config.yaml
num_attention_heads: 5
head_dim: 64
intermediate_size: 832
norm_place: "pre"
rope_theta: 10000.0
attn_scale: 0.125
parallel_block: false
init_std_o: 0.0
init_std_up: 0.0314
init_std_down: 0.0
schedule: "wsd"
train_tokens: 512700000
MLP neurons of a small language model. Each row is named by its layer, matrix (gate and up: input weights) and neuron, and shows model dimensions 0-159. Each number is 500 + 50 x the weight over its row's rms, rounded and kept within 0 to 999. Numbers have three digits each. A neuron's up and down rows have the sign that makes its largest values positive.
A block is one neuron, or neurons of one layer that tend to fire together. After each block is what it responds to, as a language model described it from the Wikipedia text at the highest values.

L5.gate364:500424490513423416546464476492483456520508507442613517569456550476385553461386508522466625504492554441468464533431582493554554463510546496599465586462485430479472557494424494425520465547522577520477459489461567536528589563576587430500493605435482530459455410438504470499521544408620453534558550396518499497481545513573481504422509483481469457483530497474489486471519520456525557511425438464470502404446488519459432584548459472454640498470455435480442490470487485423587493477533457
L5.up364:503524553496518524549530521517555489522549478457562584544383536391464408559559492422511613528487524535506460467445536465493461482521542530488498525569529413564569578472393424477468510570497573471545535497553521530545557619575573345548483513449512568482469447557509526454497578407494453489507462522457520520602439590563474452488467527455566377488575548515415555503459545473579528449412548520465472385481505539432549525518507523519512471545538449512518513501489423513546546520521523
L5.gate715:465504542517427559481476497476559558562566495450487500488473499523426487445537518468492585436411446442524501420487542453521558438486534427533518483539500532428443542496535462539525529529509528407518440546571498484549514477559579561453552503576575443529498501463516488474446470391471523445546434528428520515490556521483452538551483536529467415454492486529498513476492495490527382523531479591474526541424508530448473483569400469482437441465471438503523512451510420433483470591516504
L5.up715:525481611462430560575538445546505468577589611455533567431557613504377587537494497416592568481486486398507508476507521519523568488531563534504497498485486490461489494524531468540441448473510420553489485540517440521500537515555544467602534387502486522508552479441458495420511441417475520379538514482506488473438501519446562500517485578469420528478479488528497488583430578511539503469523552670476462617501559451423437509483410552566495482492518407479582509444503443545529471543546481
Description: Verb inflection suffixes

L5.gate416:417528467483489446479470501502408477477411453539582564466543466402487476514487604509476477528410490536497535568481471536506520511506522472512483456587487636493499482530563464550531443434532508536485585512510496526543416501454486538493441401463459575542411508467463586491512488489478566619470437557471496468433423481478498497496561428413467454489550486493429412513514528491543425521416471557442538490528468578499513537522477542491505538530544467454499528497551498544444576453492533
L5.up416:430507519567560488435549514390477495437449513558503533418526609478552541499495565534435490457489422372507555550535504505405475558480539510554576460573504526399527569524569484538563446457493570586510508474554503571519448557425562560468479525511507558450478520536540538633492425479532537469461459463475511540489419527537410514588472462488547528509541418492488438438559437497452496506522402521541553560505513442552554515598437538491414557584515473456516536494584476428434594452431479
L5.gate707:467497471463513456467598492514501497484403550577447483461588532524520534479612473493530561492532473479534554513508498466484524444461456437626535495540546532477398436475539456485501474457579527604515452500514442590539347474413612594334487583543553524464494483473511494591453473553464548565496475507553470481468485404519519538553500482486538502436555418521544605481446415541537550472507491490483478510504511536457411555482512553472470524533512439518495452527599497518517592447436536
L5.up707:418554459437418457424581572450500477404432547585478489471510489523536481497582539532572440498519492496551561548521391453499512501552523407538475421552522556517511405473561525432515434434555580587537526515428472619531397490425587542431519576538502527545530548482523500518497517462489583493441512510503528519587446425494504477527538486459463519418541442490466514514505407515533570495420475545491473544495471464412453492440475541493496499463459470529620495554641446547512538424395552
Description: Year in full dates

L5.gate410:416414549406559502536444523513448463446518463505516498511505470441422483594532498482592468453584448550481525494456478529452521584516591588530441422536540603511448464590459517525491473563470493485487605422515428587461563399531483527466483419419539526515478520417402561490533541540505427502417491524472410401460403493505613485460523499533480566407516488541559477523536497564526491364585499534431447451567563493440574526501515539444498564437477558465576444468506515509493480517509533
L5.up410:498459518509512521540490574490501517514489570567480407581431510496472433445518498522515563478524510487505459552493529552495532526544403437539470519423569424456528465431354436485451537554556503481468454410561532503389517546496463561445469398539480518495468432623617464578564564459543487562545548429559546475448430510471503518494521511407505530547499493547447427454449413453404534474511535428580538520501503484591526514430569532500474514453492595558472503522475502461532483527430523
L5.gate731:548443557557536463486421503568527496485549384469556451630493550535565553476421442533547421443458377546544566442533488505436468552494530450476434411441512475418521563460491528457567377503464530533423447550438431511450526473546552557512454495509515469498512613463555555565549483536479494480467500443530497490396573519540526600553455441498465455542491567574551477435451547544499469511522529503548484517548398536525475622582584487417454467568540547491571439531419496469466425448475454
L5.up731:429536435544521460496459519492413494501551508539507570612427509356479465544517550444458380470574543495515471507477521557494455544475595460490518546446489460499572530556440514477414435460451493441526534400522503504517516534472418530440446523481537414511500490525508425527507537550463528603519531487568473533567488477528470384542472531472621527571500455503452482521445503481500619602468596457475519549441461486525477517500478387565503426474582453538451430529609551619418475432427516
Description: Hyphen in tables/compounds

L3.gate416:532519524474500473443422471506526602549550442484589522458479470479430533522500530565409490552498528497515499436518448435482435542489495579480498529479528450607515543459442529551482520474471504475504505635499521506503522462597524448607535441494571442411532516512468502471518431476502447516516524411549524569509616505586521513434465548484479512520387467558555464528549480459555589562469508516629539449499473619434452510500530444546444434460481544444514487410521507402389499517522492
L3.up416:454469476563430536539426533497505417483498489512545523351494478512537442465555502499608394478532508474620478452460520533475571446467439560547443460500576499486546381538492411550492566512609544514613442523505490441450512577530560436451518477466514439492501505483434495564524543578551502609564490520443576512536465532511513504495529439555411494485546470520492468527415554505535417539581473454449587541552539447544472451496420475487531519552577399473601481449541415392441440531489464
L3.gate499:556511496524483441492470434398531474394602483515581444550401409495536518515497462484486436433446578511463510581472423553517514580472435474518463510496562512439481535540445549464557420456470466485509482534476545491530500580543434425520511524491493446434520521498458452473531454479477524507498382497516442532479495518495507553504452511541498457544530508497563531522464491449600518560579526438458533506546452524503522570463446493473429490532517511492540540469486527486459580510537419
L3.up499:626471438526602486491462551529530427485476586499521441494547428510493516450457508461419458550488543559501549597503513422511532499431553447449499489433496481580522582491498539448581585499564506424535538452494462597467550426526515401502602468439536509437425458470475560443486496460570462470489558463572408490578541507509538532487548476423519598548440513554429512521490474549432459486494505542447464589495495546593496458494465554481500503595477493425564428502460485458563438489527462
L3.gate671:494490583436521501585514426464560449440488471515552527467413515453556512521460603495470523487400485546418452578378490433516547472522503484478542588597553542427478594519465525471489519510408406492439501528503496436451490446552462468560505412550502504533557476540507562481510492500542504488393490532497466495587488582618472446557408521553391570524376424492520560535587523455492435542479493477561440473548481524494516583508452506476392422505620515487521503483544548448475536545454484
L3.up671:466479479485458437545418507532481492490545496479561490461493434510533541455547539592478501480479461477509501552470466476565485547488486530430481618525553491467569493463507553509534440521421533565418442500519516564420544451488494418544544384506494571519549484465571458518624443401525472519514519576562529570572527545498446503531412479468507515565486585488571490546487581522557460533531551548588440549484445499444486568443504567503443455448580490543540525513501493455587470531513470
L3.gate764:512538525430543480500511468493561606493540509513574613476490500562468586495509507446507495468529495499382461480466567508479487480664461536536524527494443492529533511484378437506415399549518475451503425513547496548585479520555507470526496439472456476486523473497450508442492456526507483496527585474547487576542549643510523509467455503466526403490441470518621570526439478424488564558574599470538470498552522556537524578359469562471390482483482463496510444489467437515480435515566483
L3.up764:484528508486484466577520385415502535471491494539595618459546485482585480488486542493561511496476506607367371551440576457440526525421522561481470456497550470433558515531495502418556512462479563520547512513482522511413495523510429439497491551395544556505576549445486584399519492495475433476469470518390463503476469530520439541430469498486455471475487537497471480532610509566519482452501469543515474552472484522492497434523422459536455505540451444505577547542449442424501536587558429
Description: Word-completing suffix pieces

L8.gate66:536505487487512552537527578463588490502519415574473465473484456569587495464537548530512518532342508553481502493536472400422509479549511473475458535473478465495607479494488561514494435503559536452528473545472540541483470551456553521334456565462516469499503512462482488502498572575399572518501449502503461460489414548464469503437470552425418593474510517457517481458543400536429535459454510475487476484464556519556501559468510562509480566388440537531505408580502476523581519552575522
L8.up66:532435496520520518574477426564546537491447528561511512525483512555478424494461595494522527438497386544517571429498600472603511491498533446447425464515511473492484450506497508555474461441569479516536510523539459468498465458514426585494542437570500570479463475425540525519563499635524554498477519480491464462453469502488540523519540535510526515582561478478547540399515472587444478468476506512498421513552621542540510547472522474495529526444573504473503459557495631497526491560510457
L8.gate253:475528556510556486564427512449485583431500446527481463486468496433496485578438468557535480459470581485440476544514393447498528583536504464469589584532536494452571532495447478490404510513522535476474467548517533459553462440567475484448518456497473474587527500564528572490452468478429472549466446435564557501478508521460514523482481490408466395432470489510542492489574380575421459541422446448543409550533496444530498532534520562547448572527464535460502505514500491514446517621516494
L8.up253:482596424523492439525519592540457499458484513572535509446483552526507444502543589451528392545479514464580468536591570511403477457476489514474482500472521576519478538510453473553493537563437484532435482488407513410473421530386516504498491454424506506475466497525488544489487517523495447450481548523493477496555392585565446470455445523485502530414443421500499479528470577546465496562522474427514548586479530601502529571454502579513424584385473469522532429516437527542482434491518504
L8.gate254:553508539523516520435440496553521600487524476557498453503557434470507560450529573483510479470583495565527582470576562573439507557567516498445530467453443593499503446518450527532463533538570539485435556368528475593479551517517468469488436503589457516647445518479544561494487513506441595529452459515510463492427502385566542451517509545504555468536413415479517519397507463450406485537489512608496460559596533480444551452493544478346534555452509520510534507575432441430471581487512445
L8.up254:493365452496558439460484522386493479654584489466534480579502457428461490463426479500501514448478474609486504530459512507513465559439525523452502518521566484444529513499505494505509460545433431500512486434559585503534454484605502494577465442505522561453500516472480492362530472476532464424504435527498487495565403515594484468519517588551554503458575544461544475532450549526555400593513526466589544524451425645572536579490606545560463443463535482453495406560469575489444498378482450
L8.gate277:367420444423473385482543543524428519491515507503565456513509451478529522538492464514463445450548511553492449534508430568522466462445571464418525442476513565502463538531479494440432508490565503514494474462567484480545525593493517566465470529469489492451505499603447588524506551518508447519427446476490474517395449478542504557419427461490505483545519455492566516594557517533546539588562507428499439583487517549538534469543501524478482576578609551561466528415576512479558609525487491
L8.up277:364584492478485532585519531467405612532460410506493492542545546457549529552453562514406524458465483479472557513545469494499558548471510560455500518451484460450466512442506589474465520532419472472475532424434485510480455504499431469497480558475483508555449445539439542544501583538498478470530517446496559460501490548394398557481488525568466444502536470492537510536510504422514494532504566530455473407520499431548550483568493551522514504471526477564472400507435573514463387538440576
L8.gate368:539548429489572474496460544535507533562485449552488546491481566536484576397446514504499362556470495541565460542565472489588536499604494536425550525438494519576514530500440474574401518499499477494571464525542484537529520423494588510511537563520444551491557528476471485473490575424557503446395573498577432399543474471483522451474529476549548514485508481579507512453451465470513493543437633477448523504584490576460461567434454508472497526511494428439567451542478573475545390470481499
L8.up368:577442499526575455493513361535571519538473538442486438505565540538489538524561540533529458534454403471456522472520557472548381652534534491482527549517506497548425483483474496537546548506525424571474473533435522510467478516529464507513542502440566580481441461470468533506486466551437480565436507449430504538489532525528553450512460488511482487567512510421561580385508395511460495471414584569462507462535528548506546458485443422469465479450474488445597494484569475450491468502563461
L8.gate398:470498452529548489413423509491456529446540485466409564560523503461570467555507599455540568501458453517479521506519436494549434468501560420496390448404531559487468512468452495480483442539542518434448615429488535485440547564526421551488557590499457531563488480507523475536560462609439540587459506511416549393456545440484505474637556424541553550514473438500517548443538480559529467469515455480480455438507551568425459516426550582429548525557553543541463474581462569516517484538507522
L8.up398:492430430498538509447428496509488514452508415455515551588521406419500520535405516479470561486428442519495540558476479507519499430545514479349524485525583429485528570507486499544460429463521492456581587523449553404446532495545525509560534564466576528594460518410493452487418540441566509507575475493509511450547605487490479484482435466539526478581469522478495585422494483482507461591525575484439460484589520502493524503464541563451550440457486442518422518520440514469544508550589459
L8.gate614:516417404588483560535492544479517519516459453576487414477510498422453530524444470498553605512472472480501561569508519504489533504551495466415506468412477537523424577494488551498489361532494466464473591528523459527518491506439499448460488548552478454509516558449454478555475540585458544478491572436449517428429509520535581534563514466490488507541456407479555582412562407586499447625504479496471482479570555501545533532453528646504450567492498471561524483519469574550543493546531496
L8.up614:473551524507597500522547552436611545557420506592506573487485435506455496490503499513555530485468474488462464470504562549425517528567409561526442449490458509481484501583383450443492521567414541463532523534485448474517473500450538496433480457518508506530440572453453530430550461578442461480399539497513534474566415530543523526562441526471370431492461335434515562578484455533390547507540525488529487523518617596590543487440493542432405552482488500583556488468508505500421425597505454
L8.gate807:497465597510435454559552446513465469603571483554497486512506583439438536446591536514555452500509565513546505520446475505487508585497572422518513566468411496551548446501492553407540534533445471516565493460480533439536602599487520462485457522509518552517392446508433502449541437549540497497563507516546502458488450507506403486452525542470514480500537491533501484457468499414483579463550550517568460579431447535491614530499504567505552601559430527473502432597434554446421449490541489
L8.up807:479443456509648528572541510565482443428425534553540490490505562556562501549485536517460513528495501454487500544539514503574546435530593514499489606465518573478491430498399495503447473489459490509433518533528478497501596482518462462518561479444466511477440480532548538482531497532502440447419457530541417518532476520488449522525516524526461638524498478544407518447502584580404533539453583513496479567565664511532479451527527540494493479412466537615574446524485576550588519480509510
Description: Table separator hyphens

L3.gate81:466432507623511423444507531395419571497429531539559475549455520555455459552526500513511461595430512554558447610482528489454550566600505515419479494509518490515494486474376461535454476520467491448584521474463483493475491495496494635436502481528463599533502490571518416511510442502478518511545513600468457478469436530625476530545507590568527503467489486490465454434454476484498578498536493421508539557513466597472471416516517520537485476463577450507606434543587546466426528500433539
L3.up81:494506459529517472461514431400474551536506492575567540464446464393484470513490443502472471490452531502508497543441492501441487464489511436474424479492515446478511461480540542412488471543477533481605498516505467557581541549513444519405543618509574494504506499598566472506517600580477530441550469476436531448574472517493451542475447491463553436492522600415501455464628501475502558399480460439526523475442508523444522488507537476499510501395480501594469461508516502459540501561537535
L3.gate139:548533490466460438523435453458466450417517568491504497469481444500623594508374429494571437509475530528523533488525462574501531489511465491385411511473568563459512521422427504508548551487534574471482520476579563467461544492491503471518527486460575498613546500687552483458532625482559520487503484395493563517427473563454531551505491499415560488536519499594488514531663516466559559564528412486474520485498406517427485447516504537459521526479445475430501458559551490507502420572461519
L3.up139:467452444551471469500570501484495412493442541526465541530558506466553548538458503484561544553518492552527535555424490459470517502494513447434489494472511589469488449510503406520444592496613440564462469432454409528571504494502514500431497392501552461459530443415508535436571502559510420565555568479517587486563415522571550467467539507566428592440490466513480505499467573486548567403532470351371572480430449512464436477488530450470457484565486643556469480569573564522462516549405556
L3.gate155:422518488413463507443522491429412505473423367485503509468476494488547566474544450393403463512389486472551417532481590477462501440518603448444422522398540492437557503501539512478451474394579554470568489513586524536524523545427476499424460543434420481547482498452503496556470543523447554449370508496502442543464433491499505450465551497494487424462547491415480544429551521489430420506521474368452535402465548492514525454529422500432609469468549502492494485567519601509478561558508561
L3.up155:480435526576562423570468412517498525458512560547503513451486500499546523607503597523421524459526492503478464540404491534546472511500439485523482479559483422501548544562520478485475497490513513572503447552530398545477499598484514492464464463588462597566462533506434511545480464526484533447446436530506492478512420466492503449575515496440598486559528478468539467432571468480473591468426529455418522474464555511593563445540418578420634529589561456433588565498461517463515542432575448
L3.gate248:469488547470531472517573520548533536460460513540529493515513494508582503460497572498417461486400455532464537572378483486442406466490586422449448500579559532501508481507535536501472472406574493525448487408492489562496404530454517580542468453496469472515442543435477601523546442640561540425424373488451360459485445499510509426551515545542572517513498449515478463405522457535496496545529451499474522462422566482533486440503478547428542497546485494462546528519525505511492519512549522
L3.up248:490520540450447504537446482554472492465492548498503413467498494425561524400434498539515505506446465420521537453545567512457406442518560417414456457460558511410524442584591570467492433455503533506482425492480512556523565449511469552443477481447410582465503525405492512435479488477528469457462496454427458472423532591446536508472536563403556342420555473444565473487478418518444544514496358478445459517438510570552465406475461529445464520563544431544554456574500533488503517523559542
Description: Year numbers in citations

L8.gate50:530516472502497556515535535587524515401488480551570507537404469482499555529472460532487428535495490572577459507553461506486362446404547528419534546549567456497601476566426543523450484505463414504479538474491508507544557473516529450435533511431508489581410511433521567435551578459583489517533466553421518471535525448575610556607505509559517509497538469510546546457585546532603414482564520459439563492574466446520543526476535538518466488456415578451653523529496515462543527510529436
L8.up50:492492527518526451549588549535531551474452475526572552529482463546538527553469507504447523475403530521476409521449509506386557453524579437453514533510496465460518479530464532458473478523462517499531493462533579476513521560497523425495502474448507501508437479486429466535543485510557465476531399437560452471556504544456512512477490516542500468511509462480538602539524486509529446539532456482553495526455557484516518532469520541544486503459557481410460371561470507422389360487486496
L8.gate182:450506483469525409438530548404496419415546498494578601419485474587526453507499530436475531530445526499454505480489547528484539538553499527499427551535547502447545633544453522488494456472518541498474419420454564519548432550486513547594527434547553494597468492413485553542506446494507471520503496510512440558425492521536499473523389468473463528570469514460486543488522618460494485515497483472477580504526440480497470467398402424381440502468581603431465495421569471511464502603429495
L8.up182:501530510435498537522553468529501466540559442393527450617573482451484526515457541445562426503482382500502420495493619479527454493452537375472534449532560383407422451471530469504494530518501527502506513475536607529494538424494472528520563456475492485516541584507475489504464567449595511450514500489478549511553479565530539531461428466408435532492469499544474446566496584530539414510430617593514483382506499484526531451591501495463529480472507454496460550476470508445519501487378413
L8.gate459:508563454417454505471447508572432501506534482483471489417536402495555597562484412489391382508536396498537456483519536453544464496481556596486553475530551529490543489543482452510448429531431481505475558447575471466568590468429515494527549577457508488508541432501447396483458508471457416474531526573626466461549459491445512508439475439521515524536468584476495483482461541572461445503455472600455568452506458462437483480520402468507571454441409491576500471494431415470436503480565500
L8.up459:424419483413450391539492514496493467376525498554537545557503464483491518486446548419513516483448472577583527438491475512426476530523491513485467545506560494460478560454459564516476458485488434500561469614455577525487503558398536498556565495476493480503473526592462552532537591472520501569405532470475524583476532553474505524440447544481405474547510453451443535435503503479550371585476616522467613560525544566579478548534548519458426586526486421541440412548390442486467479540513460
L8.gate463:439521531481562488515425483502440500468516448504483493479495316568521498545459577524471598530500411511482507477477443551581480501510516429411563456518584475497487550504477541506485546574542543466524536534450608401599539463543371482497444464463511452474605519548503584442533456553533515592453505468490394612507495556499582462566449495474402462613547439433569603502546570487555443526479403542400516473528492555518475520602420592463520562536548443451492427458566607519406543453543517
L8.up463:475524523508490516547490443472598519528474490441503623512487491586407550485456458545485456488442540499466529495482533520525480487531522502559514461496572505548589504478483455463532523512505546558456523481499486457420541504379486489523447422478512520470527516577538482465490530428545471460437498387488546463447512444480605453547466489504521487458456514484566499507562497472486479520466369432510569463361477567373421449533479460553511465578518509480493471497547485526560598459438484
L8.gate550:497468508525529483439483466414537500422606474492541534520588491533429594492490461468443487503562415564487481426601526442435486406418534499554428549405524501478602527466544425479395498495490485483448436550439528593499438443467475471455480475455546467550496445425500551540536549480522504538483457508553392512538492501520594500592507456493500494535448492428529544489491502416475413514529531531487540414544578510525432416523471490547563471554515470548609471503539434481487479451610496
L8.up550:509486369453528487563510477459425430448522461499459615464460418436484516490504528513602485590472421506560593452527496489552530491478568492520508564542554439405529552473521530509533529493501508473516446481472524457469497525500445554505488549476553428418501494397480467509541574506498447584495486365512558506532556473444524568516479433386419485518454463472455571589605467407501537493494471470443481481447458535509420513474476444590461443463516509586573583377489535459429531556533568
L8.gate687:555463611489533430423562539478448503459506457483614514560476491535487520489582555434507506438498502560509413404465498486562453462373538512494510619537651537531544470479527431538438585515495486556539440413506551517583473509636558516497424410492495526587540553547582509468466447449557581410496468479519479522535496497567491474534571555449553557516550508430524528471496469510467455448560459522535481482479434535484496496557514441512510465504532493450532518575542418485457561485485453
L8.up687:440530448529517596501430365593357452453551412503456436517477409532553465564358500491558398515493458466562491470489472481592552515427550526504447550482568473419509512533401477501528491530496519522454523455444512437441481462468542370438556515461459445384499550498489521462415542449548396497566588511451525474561541509521554530545519451557491492591448495485550540521517532536534475589423490495627482513426440495535478529442455499489484475430547462465496492530500561512433494491556457
L8.gate809:478493505467413466572502414436528523579498544516511506413474477509470499480516510488417514521532449480534414505493549527581443444535551487526574550613499470620534506510455405520473439480449446468570432416615464486474516565583532507498502547492486602446490519460532470504543457380480426518582501471567671538557471580544463457523469506465540472492491571395624549554513527352473427576479525555494495489567530474493512505505553487556457461442469431381526565509512494456435454507485406
L8.up809:571478500439536506520472516478520444531469532497521549541493366532545508548464586411545573472462526477545388470484482477493480514556601485442482535467565468524551578389380453569524465482464519461490460399492551484584457553514547467479591580520428487450483451458491383474509533437557542483491527530436529582434552488565444424438523459526540473527447497521460446492526525352456449587454530475487475520541513519559520544411473503444532486413564568502403500510496542456485459461502511
L8.gate825:524469402432480490432464442437570501561562414486480487567591529509401577474415585474527432452476470544404531447338482548497487467557510454455558449458526504457439482473543518459479440435483437468497488530597427553485541504485472548553480465489502404508544461534484479471446483532498453447485485494494509484473523490524485566488402411420493472376386462459486470608530524452486495510538495558468554496420553500476509479593437540601438435551470444470423447466477486481449558572533458
L8.up825:414460576520495499481424473396495545472589512520527493514518480524479498560487514427559483441464504556483478383482537556494444526558497520528540462536524564519511484508419533506433430522540353543538477448505567472606493459503513541599525494504478573538473456551483475384479539473592502546552455456468491536512491590469486531453477489493552566508494523454478457502434528438473389548472535564565537590551493574508544493580525472484461480493517426462512510490558560499432644463550416
Description: Verb-completing word pieces

L3.gate116:479494475464493519544431489421469426479585453523559429400495508497505420535439466507542452522526471474453536449514399503515508551400467470453451442534527509392539446542494439396591395552473491553457427553496445473507550477524450516536497536493604539489540466571545491422585495496471476504401462459506605477521451493486513544455435529513477519528468532526591509560494485556529548432420529467441564459417574558434538519493546476518477539466534427515547524530479504545571496513467490
L3.up116:574408544545490490518457461536451514617457522531529591482451582477480453522512490603553530443478507534487537422486451532519471433439512573488419459541547539580485592464435568506524469566454499452571492562463525451475492443631521440536480414503588564553475487456457513534520457471476525501589508551470484474475630453547499554525545531497550502484549495505524448501525472502452537567502489479521446466494563588458509450570512553529591458612560435493542443488475470551475523432511430
L3.gate295:610522526569485462367510470514513491413399500609464527458455440510422519474416533412547472423517444497487593566472442455563551410542479546464554491528518624453500529608445442458411458535438523415463493507528457460458497526453396492460522455624403517501512590536479512562490482525440469530536531502487478544496495413509426561528441456464437540540597452433532435495447522470438516463454601432529466505458429484538532513597465416488500451408463578470594415503546497481577502444542541
L3.up295:468476488582523525426450413425518494392401457559436453470363492466453526462503597493517455566453466576521500541478448435501479462502625584495515508592497487537551518500448365432488513447433507396480471542463498484472583464548502514591563535560494560570560546453478507513463482482464509460475533501536514471492583429485525481501486536433509546517521447526458457571566451347499543511415536507522401520417450477472497483578462470535512451471457510381492535442557490504530475541536550
L3.gate718:483469499511577484486433479418526456431544535484484596610487457498483506474440487538488481503456495521470505482484473537549476500514536517420450488518530556491542453521462448497479457572416570488506563515561613554441469378544513624475476441563552559632437548553523475430605460561490549511426489457445556505502469551474523517489537501501497527521448518373499461477563480546453477532476521415505430533545476503522603443592527519511407438572468521491512521465525443543527522533456500
L3.up718:448535626548454485515452598546494486552529489468551493470450543587485537497463452513453517489630439495545477474532527435491520573538493557526598526525500521487480452515503549548589520519488450503442496495432508499453482496556507387523514550443404558467566416564517508551438490397474342582579590578556483475482512503470511511402491498528456458539465479537581504536398468453551527490468519553566447566483477537473536515537425558532399504456521431513542493471509492498498475501437499
L3.gate788:528531527566545439475460447477388547552483498493511551493448460559502533553503449471509455427595434482521550550584435546419482504507514436559493510502482580499543512556457467500521473579482437506531508559497459506452522437574544487549496459454606524471539503536518479493569525475461491516467428445566679502509375511511539576567480543477471606478537476481459520561457463495499555529503556407459528523487586436502469563558548631500506552441527525500478571479396447471497501574513419
L3.up788:580572520614550528488482534531497429518498575495528497501519531505476520453493506589546527407476541455455474587521506502533525480556518517503588558463540588499574492521518452579551427616524551491485534508499504446539400446453505518570482453605559547482411515561503454526489468444485557472506396455480605529546600517434467573489557467519404459491508463535486376484540492478470430434468523571542496503592533408420635438481464574579470496561485480383495514451428508508485457505447529
Description: Table separator hyphens

L8.gate197:469562552481464499487583436562515522512495593449525505523460496457502575575574497399486464470439555563414500529460583465440432509562571456515489465525486529577439495487571520430486501496591528528499527491682460598603475565511603474482543468441381423520444529537436478570580493528552470428420547518554476544433525579596494502479440418462499541564499482481505643560466485598496461514567514529472498461520486564492473443517450460429458525486564518542465514469568540522502496520434413
L8.up197:485492540548468546488461469552567433355454517459520480402602539563479435517387534525579473514521487474431506504480419477493568485474466478540492470462488504449471493490533453484528573543532400439425490488439360580493532479481574479447512481508538479564531517528526490495488506497512468521541550480484522584382528442502544507535493493436556498515478455540495517530531467552547497499483455483454590559513528493516459478481494458497461600566487515604502511478627616555488547449523510
L8.gate349:494464543463470510538537482508533450473534469439498565516601465463507550567515474572420529551457558568457533569420471415451499477503503533400480543510452516471431519568504462488487527451569576528485502573521419573529534470458588474461568468466510451561520458490468567523455493535503454484413501391550485564483458546573547512415501387492512524461465519568457456550566495578482470497497462549481516493504544507470461563460528451524479512563560569478591498489477495585504527523569517
L8.up349:449466462539495450418568484518585488411464506464583414472587493460461465541521501515482522472537522538531518517440482572510493486489511401470518483442514480449390552400605464471544620485472484542484455515539487562518437572548506523417429523552548436497546516509661518489541513557525437438488472440493566505457448518517548526446421532505557573574499546429385486438514551546494466541569568594463544456477552450614444509497483483605536509539571480501504510570545590518566486462563471
L8.gate512:397538490464596494573507496443445464445464435479502438465545455475579537407502560534553476537528569463397533555489511457509518507531512428477553574505422497554558523521553521564419542514427555536547526534455483426456504518571478433465479449465486590452508525509397460548456530504487503565463412419500517455598392501447472468461522495431521471470453439462455477517509410629536407523487446466469531518435519455544545457411470483511444568524551517532560514497467575505520468371513515
L8.up512:542553434613481421452441506474502513411435502549494501535542545591498558467552529547472468483515499483459592400526550448541495465507495506535456503378431544497458485486486487435528465484487419541431472512458397508557464467457493475466615552529476496518433511418523451482450462488442497527426539449508379501458557509472539512494459395396553547577519489509470606529422422521542533472480467360518522486521591568495433619427399453444596543443543478423561478499483617548477477531413490
L8.gate546:411490494484464539526531450542434441497558552494577443411654487426480587444520481550485530488573528553602499488452554508337529409367451478468409457537558482501493428501498555483448401440553428524491457592545572510550491583496557530444540599470525518525486517491462419492467483535456524478492593491449406425515495517585545410502570507508571552480475494509455581494388439467524476564521471595411534509542505521531472530566538571403629512567425498398457511550475501503521570405576504
L8.up546:485488505477546538510575510479426607490514480569521522484552480532532523448555483475561451497487499441571443532537571534435448579419400547460462492463456504465449518570564527538480541484544426538479517491461429455533483504390532494469479576441566524587487494496381451504482545518473536575460559524545463525502486476428530621560536440438449466400618446553517495546459500417527503534502507478498401528450519558464478504433498514562515605530439411571470553539455518546473475471469497
L8.gate630:458509511490521475437505492419454507440468459582562496443553564507483527470585503536490565500567515491473518513542582565421482502453532437441414554483514528525433520468527520528461517520496403557516440548454452512584516536435520530441513505439564508555421489477470445479499544536486484556473539440460439528590474497554499502486542413503451511546485479479564467528442536476379436480602522478530574436498564491560481464445534551516508513513544461484473437522430533444477495467409500
L8.up630:551506444449549489526540478549501558531450556508501444501537504479499634495602460543553490498537537457421581514527423472490470480486579392430457472514522523461506466506543470539585488442479527484496576504405495506501497414450507557512552559398534598592617463404482584432498516484506415471465561460477515407581501468532590501524396473437482527469455416460537481542473554452510517606472460525559480561581560429557552515500574489461401519454540458604574437517496617506450439505499495
L8.gate661:450472488470571492506536536498442541471553546499562475408578474501484480498489546475472527470535394496499429475392582514560557498493414495524491575515544451478447475553421433504489579431457482501482548458523395510454425451535449542379502518412477459533458484440466501564518483555548537544469505509630412531464568514551497529539431547560515522549476512489475545548372527588518496420530570552481453555546617468474447526446494499505544510512570469578485505499494574471459554471574424
L8.up661:447509478473533430480474549530529449507529543512582496455607536497420524525537470591462464488439520473532556521563534462467559477464583513514439544527431522520508521526548523571417473402526465451531455509439431527524539449476516594520434528466468495518500432522456509478511544439496509404437523455537485485521489509557463489531480463487502600449528485598471442398455498485538469564478414437508529438489452479487588514517481493451507501529445357483505517634438526486478554426568505
L8.gate678:446501448473499492509476475533525551474531516479520559491465565439524507446495597450475481496615563424465508470466598580463578523547467582493462495508544457468461610468469510510461559475507584471450490504444502499558478561579479479524467462480462480541516373580467541469412481454564475444484457484517450544464464490541520463508522522480498491540460472526517552527460525494546528548497511478532601518494528473449452528417505538457465481578522571502564506472607442526473509423540466
L8.up678:470520524508503510514491585578444527458566516516565507401537514401492436492444542579499461463522454520513548533576510500512504532495476543495452437505508516438514426478598468530553550433529525467480611533525569491555521447566464484470482406512514463496440600515473575524455482536492476471491500512588466503474495544482446493547461567479418438570452421530497512513499436560462476571478545512515462487581508423569532592499502548444535447618559493560523522442446481478386536463469492
L8.gate810:497450584532507508439599552509473537498552500421500581487553478527490505578571406498379484559469468519573497557410559585479591398502541546515495519542491545547510609435418511476473601558431561474483426506534590514504545483483514537441522585518506456493478494502595450442535579471455515493492468486539514500501551501582503387473504474564538580562558565584464561476479531473402563472540557488466520539517542466489476498616575511403479496454528386439521441480457459531510386524565413
L8.up810:515552559495502491467529540570376531519475478441555538455575526454425560510500455559499554497566466467493510575517571513520461522515429511524470477529488490531506462515515551461524505490502493515425469501529476535481434436507479456533469562395509513507488550541524456545488491508440498456360543465564418483480529601534477542527497547464524503558414513589556581494401407550459606454548462490452479493455539526462480526480467574395484457482511482548550481551455567465466483445582531
Description: Year in dates